From a checkpoint of a small transformer trained on Wikipedia: a variant of Muon for these matrices.
MLP neurons of a small language model. Each row is named by its layer, matrix (up: input weights) and neuron, and shows model dimensions 160-255. Each number is 50 + 10 x the weight over its row's rms, rounded and kept within 0 to 99.
A block is one neuron, or neurons of one layer that tend to fire together. After each block is what it responds to, as a language model described it from the Wikipedia text at the highest values.

L3.up24:53 34 37 65 47 50 63 66 47 42 58 38 44 66 54 38 44 69 38 60 49 63 64 42 50 46 39 59 38 38 38 56 46 41 44 36 49 59 56 43 63 38 36 53 60 47 52 48 59 49 40 49 52 48 62 46 49 50 66 46 50 48 63 51 76 48 38 66 30 44 55 41 55 52 35 74 52 46 39 36 47 61 48 57 57 74 25 49 51 56 49 42 60 48 50 50
L3.up386:48 31 56 44 45 57 47 48 32 65 58 43 66 59 64 45 37 45 56 41 52 56 60 48 46 32 48 40 55 55 51 36 67 53 54 66 40 54 52 68 46 64 49 51 57 41 56 59 53 60 48 47 52 52 44 49 27 54 50 42 71 64 43 65 28 50 33 45 70 58 65 47 64 45 62 75 50 56 59 37 47 52 52 52 42 58 39 47 34 45 58 52 58 62 75 57
L3.up834:54 40 46 62 40 40 54 56 44 52 39 50 43 62 52 43 36 49 43 69 63 47 66 39 40 42 44 66 60 49 53 52 55 70 35 48 56 55 53 58 55 62 37 55 50 64 41 62 51 54 59 27 37 72 45 70 43 38 23 52 77 50 32 53 43 54 53 29 44 43 40 57 43 47 42 53 39 60 61 45 43 60 49 50 66 51 47 48 51 55 41 60 57 50 63 46
L3.up1008:70 46 54 66 61 50 43 63 30 36 42 43 43 74 37 40 63 51 39 54 52 47 66 30 60 49 56 41 62 35 42 51 45 76 57 67 58 60 43 58 50 61 43 62 46 62 48 65 57 59 48 60 51 57 62 26 33 64 45 44 34 62 30 57 48 41 42 47 49 36 44 56 46 32 55 49 49 54 36 49 47 55 58 59 37 56 41 54 50 53 54 47 42 58 45 57
Responds to: Word-final subword pieces

L3.up34:61 42 40 40 58 49 50 31 48 55 63 28 39 44 50 48 44 40 61 66 46 41 49 56 50 53 36 38 42 48 55 31 66 46 34 52 45 66 58 57 63 51 54 53 39 51 63 45 56 47 48 52 39 53 42 43 43 41 24 40 34 60 52 51 30 44 40 51 65 49 44 62 45 49 62 49 60 45 51 67 49 48 37 62 32 44 54 56 50 56 42 41 52 49 42 47
L3.up206:51 53 46 33 50 68 43 36 48 54 50 64 69 41 42 48 70 48 35 45 48 51 39 42 58 52 39 59 56 48 54 46 55 40 46 63 53 37 55 53 16 47 52 46 40 60 55 62 46 56 43 47 36 31 57 38 64 45 49 48 25 51 57 31 47 52 38 39 54 62 49 51 60 50 53 43 51 45 51 59 48 45 57 40 53 34 66 52 57 33 38 46 51 54 46 47
L3.up403:50 60 49 36 50 54 51 41 47 50 55 36 49 45 45 46 37 60 46 35 35 60 39 58 59 38 42 58 45 57 47 45 63 47 45 30 62 40 71 39 17 33 54 53 36 50 56 57 51 53 56 42 35 49 37 48 39 52 48 30 53 61 58 52 41 39 51 62 40 37 56 59 55 55 57 55 53 28 45 48 39 41 60 61 67 29 65 58 58 49 26 36 44 20 57 53
L3.up506:56 67 42 39 49 45 49 51 42 61 53 32 30 32 54 36 37 57 40 61 42 54 39 69 45 53 33 44 51 50 60 47 60 47 51 51 57 56 50 45 34 36 51 58 55 60 40 35 41 32 61 52 50 55 50 53 33 44 49 40 49 47 56 48 59 43 34 60 58 48 41 51 57 42 50 59 43 48 58 47 47 39 62 43 44 60 66 51 59 30 28 47 45 47 54 51
Responds to: Mid-word fragments, esp. "Preceded"

L5.up141:59 54 52 61 53 53 35 42 56 51 36 52 50 72 52 52 41 41 60 54 70 45 55 36 45 42 56 44 49 53 38 50 28 44 70 53 75 65 64 65 58 56 55 51 54 40 58 67 44 40 54 46 48 57 50 50 50 27 64 52 45 45 45 50 52 63 41 52 52 56 70 56 42 61 38 70 54 61 46 43 58 54 50 43 54 69 38 54 32 48 56 50 45 58 55 43
L5.up181:36 55 47 50 43 35 47 48 50 56 37 57 37 52 42 78 50 50 50 57 34 68 60 46 46 51 47 46 45 51 45 31 30 61 65 54 54 48 43 45 56 40 42 55 62 85 54 41 62 50 57 39 64 59 32 54 60 51 47 63 49 68 48 52 44 50 25 52 56 50 41 52 23 39 65 49 43 33 59 54 58 56 63 49 49 61 63 45 39 53 45 65 34 55 56 39
L5.up218:56 39 51 34 57 40 56 46 53 51 56 55 44 47 44 58 58 30 47 63 51 55 52 50 43 69 36 52 67 66 58 40 54 51 58 59 39 35 59 50 61 50 52 54 75 47 58 39 50 19 47 59 40 53 46 37 32 29 31 35 53 45 48 60 54 49 56 68 50 42 51 49 54 49 40 52 47 60 46 67 32 41 66 53 56 45 46 40 52 38 46 35 51 56 60 59
L5.up236:53 51 32 49 52 44 38 50 52 48 35 46 61 51 37 45 50 51 41 54 44 48 62 62 66 47 59 54 47 58 48 60 44 50 49 56 53 49 48 58 55 52 47 46 54 41 48 53 56 58 70 48 58 58 58 58 43 41 52 50 52 53 44 33 74 67 34 60 38 54 24 52 54 47 54 63 37 57 52 53 57 48 45 62 58 57 35 40 43 48 47 63 51 57 61 55
L5.up316:82 53 48 36 53 52 46 50 43 41 42 50 52 57 46 56 54 36 42 55 47 68 44 52 62 43 61 43 39 53 39 46 45 47 58 43 56 44 38 55 59 56 48 49 50 29 52 42 59 39 62 49 44 41 41 62 49 42 47 65 45 52 41 60 57 59 50 56 58 43 40 51 39 38 57 38 52 48 60 47 49 47 82 56 51 55 43 32 50 48 51 51 48 57 73 76
L5.up460:65 45 42 49 40 60 59 42 49 62 45 43 18 59 43 62 47 44 32 42 56 57 59 51 52 39 57 24 32 34 21 61 63 62 54 52 62 41 53 50 36 44 69 54 51 51 43 52 40 52 54 44 44 44 37 64 48 59 49 50 56 39 37 37 49 60 53 66 37 33 63 37 52 46 46 60 54 59 71 63 64 44 69 46 61 53 36 53 58 45 47 55 59 44 47 47
L5.up463:37 49 27 33 49 48 57 56 54 66 51 33 52 52 57 72 59 50 46 38 39 51 51 50 56 45 35 44 38 32 66 80 42 41 58 60 40 81 67 56 49 58 42 47 53 49 62 36 58 50 48 51 44 42 27 43 54 32 66 61 49 37 67 38 39 55 63 51 60 44 38 56 43 48 68 57 55 46 43 59 53 35 46 24 53 61 66 45 37 36 53 60 51 57 46 39
L5.up636:45 63 28 44 28 65 42 66 28 56 53 47 63 44 42 45 57 42 43 35 70 32 48 44 63 68 49 55 76 48 47 61 45 67 43 59 65 45 76 46 44 49 52 31 48 60 48 54 33 49 56 44 47 54 45 51 58 62 48 45 58 43 44 43 62 43 51 58 32 53 47 47 61 51 17 62 51 46 47 42 33 56 55 53 56 62 59 52 53 52 34 79 62 62 53 57
L5.up788:55 46 47 54 33 41 40 55 40 66 48 37 48 64 58 52 42 51 43 51 54 50 40 42 55 57 54 47 44 38 46 59 49 40 39 65 56 61 47 51 39 44 54 43 64 48 54 41 48 40 44 53 51 51 44 61 49 55 40 49 49 40 44 48 45 69 49 60 40 53 61 49 56 62 47 54 36 55 60 67 59 60 55 48 55 55 44 56 54 36 51 54 53 30 66 59
L5.up864:45 39 42 63 26 51 56 45 42 66 51 32 56 32 50 46 51 64 59 46 60 42 51 54 57 52 36 59 63 53 56 51 31 59 49 59 36 51 52 40 69 52 56 57 59 55 54 59 52 54 50 52 38 25 40 42 69 58 55 45 52 47 57 51 51 49 40 58 56 54 55 59 32 48 44 43 50 47 48 58 62 33 51 44 31 52 58 58 40 62 32 51 51 42 37 44
L5.up875:64 60 27 31 45 54 28 57 48 67 40 55 51 51 45 44 65 53 39 43 48 40 60 43 52 42 53 46 54 52 53 62 37 65 63 38 59 43 48 56 53 39 48 67 46 25 44 45 62 44 44 46 37 59 42 60 55 45 41 59 59 49 34 32 38 48 57 59 48 55 41 56 42 37 52 64 67 58 69 52 43 63 51 45 59 44 37 41 43 67 51 48 61 68 69 55
L5.up1018:56 56 42 37 33 51 55 49 37 41 54 40 52 51 49 48 73 48 50 40 56 30 58 53 46 35 51 24 66 31 32 51 53 58 39 49 55 25 74 45 76 54 55 45 61 52 70 60 61 41 44 47 53 43 54 58 44 52 66 43 54 49 45 57 48 50 50 49 54 55 40 49 38 46 43 47 54 58 42 62 29 38 44 34 52 38 56 50 40 48 66 59 49 65 60 36
L5.up1041:57 43 60 55 40 42 50 41 29 50 35 58 47 35 40 51 55 57 64 40 50 50 49 50 68 56 56 36 51 39 48 41 56 47 59 58 56 53 59 62 54 63 45 50 39 49 30 54 59 44 42 40 47 56 49 60 35 57 50 43 54 42 57 47 31 78 48 55 44 46 46 29 34 39 57 43 59 50 51 65 69 64 54 36 55 50 54 59 46 61 41 35 55 51 43 42
L5.up1106:41 41 67 33 66 33 26 46 54 55 41 44 34 50 66 53 48 38 35 59 56 55 56 47 58 48 43 52 46 44 61 45 42 42 54 37 57 61 56 41 59 44 53 42 62 58 61 68 49 60 44 46 44 60 36 50 44 63 44 47 65 40 44 54 55 55 51 46 44 50 42 53 53 35 48 65 49 51 55 56 72 50 47 50 37 62 50 31 36 53 49 69 72 54 66 51
L5.up1220:62 52 49 63 45 35 29 35 50 50 46 47 49 51 21 65 52 46 34 56 44 60 60 57 36 75 35 54 51 32 57 49 44 48 49 52 39 57 69 54 59 35 65 42 48 44 52 50 50 55 53 56 55 56 49 36 64 53 47 63 41 49 42 38 43 53 47 77 48 48 48 39 40 28 62 56 47 39 68 51 59 44 53 46 50 67 53 53 52 35 67 58 65 45 46 38
L5.up1234:72 48 53 40 41 44 39 54 50 27 63 50 57 44 32 62 45 39 51 58 50 61 62 48 56 48 41 51 40 46 51 39 34 52 57 39 51 45 60 56 56 68 55 43 34 57 66 51 46 46 49 60 44 43 39 37 60 57 58 40 65 46 49 60 42 56 54 50 61 40 50 51 61 49 46 36 55 56 59 65 28 39 54 51 27 52 43 43 48 44 45 43 36 48 54 62
Responds to: Mid-word fragments after -a

L13.up1000:47 67 37 44 40 53 27 55 61 46 34 33 59 43 28 58 41 49 37 44 49 54 51 59 44 50 49 60 72 42 53 55 46 51 54 37 48 57 31 44 53 55 40 46 43 51 67 35 39 43 53 30 52 49 34 40 46 49 46 56 56 52 55 61 46 44 58 52 69 28 55 51 52 62 53 47 57 37 51 49 51 50 48 59 70 49 33 34 22 56 54 50 59 37 53 40
Responds to: Mid-word syllable fragments

L3.up141:61 50 56 51 46 44 54 61 42 50 37 45 68 59 23 43 60 32 62 58 80 53 62 46 48 34 40 38 54 48 39 54 43 44 35 59 44 28 67 64 56 64 54 27 46 29 44 61 50 46 38 43 60 38 58 60 35 53 66 59 61 29 60 48 56 52 50 41 55 49 52 64 42 46 47 47 52 34 46 48 49 50 38 33 59 51 42 51 58 53 40 55 48 69 38 76
L3.up767:59 62 62 48 31 58 42 27 57 48 41 47 39 66 38 71 33 54 42 42 37 40 42 45 50 56 37 52 46 35 50 47 41 52 32 47 40 30 63 68 49 48 56 51 41 34 33 62 42 39 62 55 45 53 64 46 57 70 58 66 61 33 27 60 51 35 55 38 55 29 34 55 48 41 59 60 52 63 61 58 47 61 41 42 51 59 47 39 66 51 43 58 55 51 48 69
L3.up1055:67 41 63 64 35 48 52 53 27 61 51 62 56 59 59 81 47 47 35 33 62 58 45 59 76 38 70 61 54 55 59 51 58 35 56 69 42 47 56 51 52 27 47 71 52 45 54 47 60 56 55 52 39 61 45 57 55 60 48 35 55 44 33 41 54 40 57 44 53 63 49 50 45 47 47 45 56 56 50 73 51 34 67 49 41 60 54 45 52 45 53 43 40 37 41 58
L3.up1249:50 44 51 79 37 34 57 37 48 45 49 55 37 46 42 43 38 39 52 53 71 43 61 44 64 44 46 63 65 54 53 50 44 39 53 30 61 35 54 71 61 64 53 58 26 33 48 51 52 36 62 54 51 65 54 50 49 49 54 50 52 61 44 63 45 51 53 52 49 54 56 64 45 50 43 50 46 53 52 37 56 52 66 51 57 53 63 57 61 73 46 56 55 56 44 51
Responds to: Word-internal continuation pieces

L5.up61:68 50 42 53 30 44 52 48 61 34 58 67 57 49 43 36 49 58 74 50 61 61 43 43 49 19 30 46 60 41 51 50 59 62 57 64 57 52 50 44 47 62 53 62 48 56 46 43 51 52 43 47 47 38 38 35 51 35 53 61 54 51 52 57 37 38 37 41 30 51 31 41 53 34 45 52 54 53 50 48 49 55 36 43 77 60 42 24 56 57 31 54 61 55 49 61
L5.up210:50 48 54 39 28 45 42 66 58 47 58 55 53 50 45 66 47 53 42 61 59 46 31 50 70 63 66 37 47 50 57 45 48 34 82 56 55 49 71 62 60 42 57 45 81 60 56 37 47 57 52 39 40 65 54 42 67 54 63 74 53 45 40 62 47 64 39 36 52 46 54 38 65 59 40 63 62 58 38 69 46 61 57 45 50 47 39 68 49 53 54 53 46 37 56 66
L5.up228:35 55 50 46 53 41 64 56 59 38 54 48 51 55 64 40 51 61 56 44 54 53 38 33 55 56 61 38 40 40 54 27 54 52 55 42 66 49 49 55 57 39 44 36 57 43 39 43 50 48 44 58 35 45 53 45 50 54 49 52 73 62 50 49 46 54 47 43 49 38 38 38 63 48 46 50 34 23 44 54 50 41 37 46 43 47 45 50 69 48 39 55 63 64 71 63
L5.up293:38 47 49 30 50 41 50 60 36 50 36 72 61 59 57 51 54 72 43 45 45 61 42 44 47 37 39 49 47 52 46 46 49 58 44 61 42 56 49 64 53 58 46 62 53 50 43 52 56 54 50 62 51 36 53 47 44 62 42 53 56 57 43 53 32 49 62 71 36 49 53 56 48 27 49 51 52 28 37 52 43 33 41 35 47 54 46 49 62 39 64 58 53 48 40 50
L5.up342:49 39 20 38 56 51 40 64 42 57 48 61 55 53 54 58 46 31 51 54 33 49 46 46 42 52 50 40 50 29 51 42 35 35 51 54 56 51 61 40 57 34 34 48 63 52 43 33 49 49 61 51 43 49 53 44 37 50 55 49 46 30 40 59 33 38 44 45 50 57 57 50 68 36 51 73 47 55 56 59 47 49 63 31 52 45 34 69 63 53 54 48 46 54 51 49
L5.up405:45 43 60 56 52 58 52 48 29 56 45 50 54 49 63 52 38 44 42 49 66 55 36 51 44 47 44 50 38 53 59 56 68 40 21 46 51 47 77 49 51 60 65 59 50 55 70 49 42 41 49 51 48 61 44 52 51 55 50 68 50 58 49 54 44 48 52 33 61 40 50 55 58 60 58 36 54 56 35 53 63 55 48 47 60 49 34 62 43 36 72 49 61 51 42 57
L5.up563:42 62 58 50 51 40 42 57 49 43 37 62 37 58 60 49 45 54 55 35 47 51 50 31 51 34 39 38 65 54 47 38 50 38 54 52 50 58 60 65 53 45 38 57 67 50 35 34 48 54 48 52 53 64 63 55 52 53 61 55 54 32 41 42 50 43 65 61 55 43 49 35 42 48 47 56 34 49 36 72 52 61 48 50 56 67 48 54 58 41 49 63 65 57 43 53
L5.up624:56 45 54 63 45 63 51 55 48 27 50 65 47 54 59 42 40 47 27 46 33 45 41 44 58 43 60 52 40 39 59 39 55 47 33 58 44 26 52 56 43 47 50 53 62 34 27 60 52 54 44 42 36 34 48 57 49 51 60 46 54 37 31 44 53 62 64 29 50 36 54 39 48 37 48 46 42 46 42 46 58 55 41 54 63 59 49 42 55 33 53 56 48 36 48 63
L5.up649:32 29 63 45 52 46 38 54 65 41 64 55 49 66 45 52 27 68 42 50 45 56 33 38 39 46 38 55 40 41 46 40 56 40 48 45 51 37 52 53 39 54 37 39 50 46 41 57 53 62 50 43 40 54 58 75 24 64 77 59 49 49 45 49 45 77 41 43 38 42 54 56 33 60 63 54 65 47 43 60 55 68 58 52 45 53 54 51 52 46 58 63 50 55 51 60
L5.up745:54 44 54 51 41 35 28 46 45 56 46 67 40 69 50 51 51 40 51 35 55 38 52 54 44 44 51 42 47 61 52 40 49 62 57 45 48 48 43 45 49 52 44 61 39 68 44 34 42 50 39 58 51 53 49 28 71 48 48 41 50 57 52 37 42 72 53 47 60 46 42 47 55 30 51 49 36 56 50 51 52 41 33 43 33 50 58 58 52 50 57 73 62 48 70 58
L5.up828:34 60 21 45 41 72 40 50 49 55 57 43 62 61 59 65 55 49 50 33 35 44 50 50 57 54 58 53 38 26 55 76 28 52 49 49 69 50 49 21 61 36 49 39 55 58 34 68 46 63 57 59 73 43 42 52 57 39 53 56 51 45 39 35 43 50 37 52 38 49 55 38 50 43 49 59 38 41 52 50 42 37 71 31 46 54 66 47 41 48 54 64 56 55 56 80
L5.up851:55 47 44 55 43 46 60 55 61 46 60 36 64 52 59 44 40 41 39 34 47 35 34 64 31 40 61 63 38 38 48 72 47 74 48 68 57 34 48 42 57 57 44 58 69 53 39 44 44 51 51 45 35 49 78 61 51 36 62 73 51 53 23 51 59 44 47 33 46 35 51 55 50 42 61 40 61 50 60 54 42 55 41 49 54 42 48 50 56 41 39 43 44 60 40 66
L5.up1043:42 49 52 65 31 45 52 40 59 56 71 39 41 55 59 54 49 53 51 66 48 53 43 47 46 68 55 54 48 50 56 45 37 64 49 46 56 45 43 47 72 45 53 41 56 52 33 54 52 68 51 64 40 52 44 61 53 62 75 64 63 44 49 67 36 36 42 34 42 64 37 61 55 41 37 42 66 62 49 62 62 56 45 45 48 48 44 54 58 46 48 56 61 60 51 42
L5.up1087:46 50 59 55 49 50 55 44 51 39 43 63 47 53 62 57 57 49 63 34 53 44 39 51 60 49 49 51 52 55 42 46 33 28 55 67 69 48 41 47 60 50 51 47 76 45 46 58 52 63 53 46 56 38 56 47 53 45 60 64 49 55 67 31 57 47 39 61 42 53 59 62 50 48 35 54 55 33 45 58 45 51 35 30 60 81 34 53 45 57 59 56 53 66 59 53
L5.up1138:41 37 54 50 42 46 41 67 60 47 48 69 52 65 44 58 43 46 35 53 43 68 47 52 49 50 46 66 62 41 42 50 61 49 46 76 52 42 58 52 34 43 58 36 55 44 32 56 44 37 54 51 36 46 69 62 44 55 63 43 41 63 62 58 48 55 58 59 52 60 68 45 41 48 51 53 71 29 48 59 53 39 60 35 59 39 48 35 64 28 53 67 43 55 60 44
L5.up1209:53 44 53 52 48 46 49 48 34 44 70 32 56 73 57 46 65 63 41 40 56 55 42 50 48 60 61 53 45 35 56 32 55 41 45 44 65 20 70 62 37 61 38 45 64 34 29 41 44 50 21 35 57 51 62 56 41 60 63 46 40 53 52 59 42 43 41 54 48 40 32 59 52 35 66 42 66 45 23 58 61 48 41 46 72 37 40 50 52 42 71 49 47 51 45 63
Responds to: Word-initial fragment tokens

L13.up469:54 47 67 47 58 38 55 52 37 43 64 49 62 34 67 55 51 48 60 50 48 49 46 42 69 41 58 36 51 67 36 52 52 43 79 34 58 29 60 44 32 36 45 40 59 43 44 41 37 44 66 49 45 63 63 74 49 69 59 58 27 45 47 56 42 61 44 55 26 53 47 57 44 46 26 61 54 53 52 73 42 49 60 39 60 35 45 27 48 35 47 62 69 53 41 57
Responds to: Word-initial fragments

L13.up717:50 48 55 68 37 45 35 58 52 60 58 63 28 46 43 44 64 63 46 47 52 39 65 37 53 57 67 57 61 51 48 50 45 50 51 38 55 49 51 40 32 50 59 53 43 61 52 37 35 47 63 55 54 44 56 51 57 65 58 41 70 51 50 34 46 48 44 71 69 63 52 52 65 59 45 60 53 59 59 54 51 56 65 50 49 42 65 54 69 47 46 60 50 41 63 65
Responds to: Word-final suffix pieces

L5.up102:48 44 45 52 53 44 35 34 40 61 51 47 39 65 60 47 66 43 51 47 47 57 42 42 53 47 48 54 49 46 73 38 54 65 25 46 56 55 48 58 44 57 53 29 55 61 46 36 58 60 55 47 51 48 51 31 36 26 43 53 62 58 44 41 55 29 43 70 54 51 40 36 65 52 50 49 54 56 32 57 58 43 69 61 45 32 60 22 55 50 23 61 32 53 54 37
L5.up168:46 43 63 54 62 57 46 46 50 49 45 60 43 40 63 58 62 48 35 46 50 65 42 54 62 60 28 70 46 55 50 38 55 46 42 28 28 41 50 68 42 43 48 48 44 58 49 36 43 49 54 52 46 40 56 37 50 55 54 47 53 50 57 59 67 34 51 38 66 46 56 50 34 55 49 50 45 43 55 44 55 47 51 50 42 44 55 46 45 39 74 49 45 55 44 59
L5.up222:51 51 50 46 49 53 37 47 56 62 46 49 75 39 48 64 44 28 38 47 62 58 47 39 55 71 34 49 51 56 58 51 36 36 44 34 69 59 50 56 58 41 53 36 65 42 51 39 65 67 59 25 37 36 42 60 44 45 46 57 66 49 37 58 48 37 65 43 55 45 44 67 46 49 57 52 44 48 48 70 56 50 44 50 40 40 48 55 53 42 47 41 43 49 53 57
L5.up242:42 53 59 37 51 50 53 50 56 42 59 53 40 67 55 70 32 61 36 51 52 50 45 37 68 54 63 48 56 53 49 20 59 63 40 52 58 38 60 53 47 53 48 40 54 62 49 55 71 40 64 50 38 58 40 30 38 43 70 44 46 42 40 43 51 48 55 68 51 54 72 56 45 39 42 41 32 49 54 67 50 28 52 51 55 70 58 46 62 35 43 59 51 43 53 51
L5.up357:56 43 32 37 50 53 47 46 55 43 33 42 50 47 34 78 60 57 32 48 52 50 73 39 57 56 57 39 32 45 57 48 67 53 46 53 47 53 42 56 41 48 46 53 46 62 50 58 56 43 58 46 61 57 54 30 52 52 53 42 60 51 54 40 43 48 46 61 56 21 29 67 48 59 45 38 45 54 42 54 26 53 49 53 68 48 47 44 39 38 62 26 65 31 67 59
L5.up426:39 49 55 52 62 51 38 47 52 38 47 48 74 48 41 52 62 43 52 55 66 59 55 46 41 68 65 51 68 49 45 45 46 45 31 58 46 51 48 51 42 45 59 53 49 62 51 59 69 49 46 53 33 55 49 41 73 32 53 44 42 43 53 39 62 54 47 46 37 66 21 23 53 34 45 64 52 50 44 50 60 47 40 56 49 59 61 52 59 43 33 59 47 40 53 54
L5.up491:44 49 43 41 45 59 47 43 67 29 32 42 43 54 47 32 54 50 40 66 48 50 51 33 62 45 61 44 69 41 45 49 61 58 30 48 57 45 49 59 42 43 50 52 49 57 60 41 57 46 43 60 50 35 36 56 48 58 29 56 39 43 39 57 55 51 50 61 65 60 38 56 51 37 61 35 50 45 46 60 55 45 60 59 43 68 47 42 40 74 44 16 37 64 44 34
L5.up587:42 33 37 39 66 54 41 55 40 75 71 43 34 28 55 51 38 55 55 46 43 35 65 50 51 40 45 33 46 40 60 52 52 46 45 51 50 49 42 55 38 45 61 56 57 47 54 48 55 40 52 66 55 57 64 45 46 35 58 54 50 46 44 47 52 59 49 40 56 52 59 49 47 60 49 47 57 53 45 42 51 42 48 28 57 47 45 22 41 57 41 26 50 53 41 50
L5.up706:45 32 40 58 66 60 50 56 54 53 52 42 35 36 35 52 28 37 55 64 58 69 44 37 45 43 52 40 36 62 60 49 56 60 59 55 60 52 45 62 54 63 47 69 43 57 46 60 60 70 65 28 46 38 44 50 55 46 51 53 46 34 47 65 71 45 43 49 52 55 57 54 42 38 28 45 66 53 56 43 46 61 66 56 43 54 59 46 52 37 45 28 60 42 57 51
L5.up744:48 74 43 34 57 41 61 60 41 52 57 36 41 60 36 66 63 53 38 48 62 33 72 48 43 66 38 41 44 38 55 65 40 34 37 48 44 53 43 29 63 59 43 38 51 33 59 48 62 57 42 46 41 63 55 32 38 56 39 44 56 63 56 36 62 50 61 61 42 41 51 52 39 64 67 36 31 37 43 59 61 38 47 45 46 61 54 46 53 43 47 56 47 52 53 52
L5.up755:47 49 48 46 50 49 52 51 48 67 54 52 43 48 41 62 58 31 27 59 38 44 61 38 58 36 35 56 48 46 52 55 62 47 42 54 40 44 67 22 49 41 46 51 48 48 43 52 37 48 57 48 48 56 60 60 48 37 41 63 49 39 38 39 61 49 38 56 58 52 58 38 60 38 54 56 35 46 50 62 44 45 47 41 40 56 43 42 59 46 40 57 57 55 59 53
L5.up987:52 48 39 47 65 70 48 45 49 47 52 40 60 35 38 55 51 38 56 50 63 33 34 47 61 51 44 52 35 50 56 59 64 35 58 53 44 54 38 50 27 40 59 37 56 40 52 48 74 44 61 62 52 62 50 63 58 46 60 48 63 50 50 43 52 52 38 54 41 48 53 67 63 49 48 40 45 55 53 60 65 65 58 63 52 55 48 37 37 56 54 50 47 43 56 54
L5.up1015:54 37 58 32 47 33 51 60 42 61 51 57 38 58 65 48 48 32 48 39 57 51 61 29 83 60 71 40 46 65 51 48 63 39 43 47 33 52 54 58 50 33 39 59 50 45 41 42 64 32 70 67 44 51 36 49 63 33 46 47 52 52 37 58 54 47 37 49 61 49 54 31 46 46 55 36 38 28 57 64 67 57 49 52 32 63 48 54 60 55 54 68 37 65 53 57
L5.up1074:46 50 45 39 55 39 50 52 44 62 60 44 65 46 45 42 40 23 48 64 49 50 51 44 40 31 48 29 53 38 54 54 54 51 44 63 50 64 58 36 39 49 54 44 57 48 59 62 50 60 51 43 71 48 43 58 40 52 51 43 49 42 52 49 52 53 34 59 34 45 49 63 35 55 47 62 27 42 50 48 59 61 50 53 39 51 50 44 50 44 73 41 49 43 50 61
L5.up1081:55 48 44 63 69 55 49 36 64 60 44 55 65 45 42 58 41 41 37 61 43 38 54 40 50 31 55 55 47 41 51 51 52 59 40 53 52 61 36 44 52 59 67 60 53 57 62 49 75 47 54 41 53 25 52 42 44 43 33 54 50 47 45 55 55 47 27 53 47 55 74 46 34 42 34 36 53 53 45 30 38 45 46 62 54 41 59 62 60 59 49 41 54 46 35 57
L5.up1190:46 63 50 47 52 54 34 46 58 61 58 32 36 50 51 59 50 42 44 49 62 58 60 42 52 60 50 58 67 31 57 53 51 55 49 49 55 48 37 63 59 54 59 44 51 35 42 47 48 41 63 44 55 49 60 34 55 40 46 52 61 54 38 42 49 46 59 54 52 43 55 63 64 52 69 53 61 69 51 61 61 54 44 21 30 35 55 52 56 39 25 60 74 57 44 36
Responds to: Word-completing suffix pieces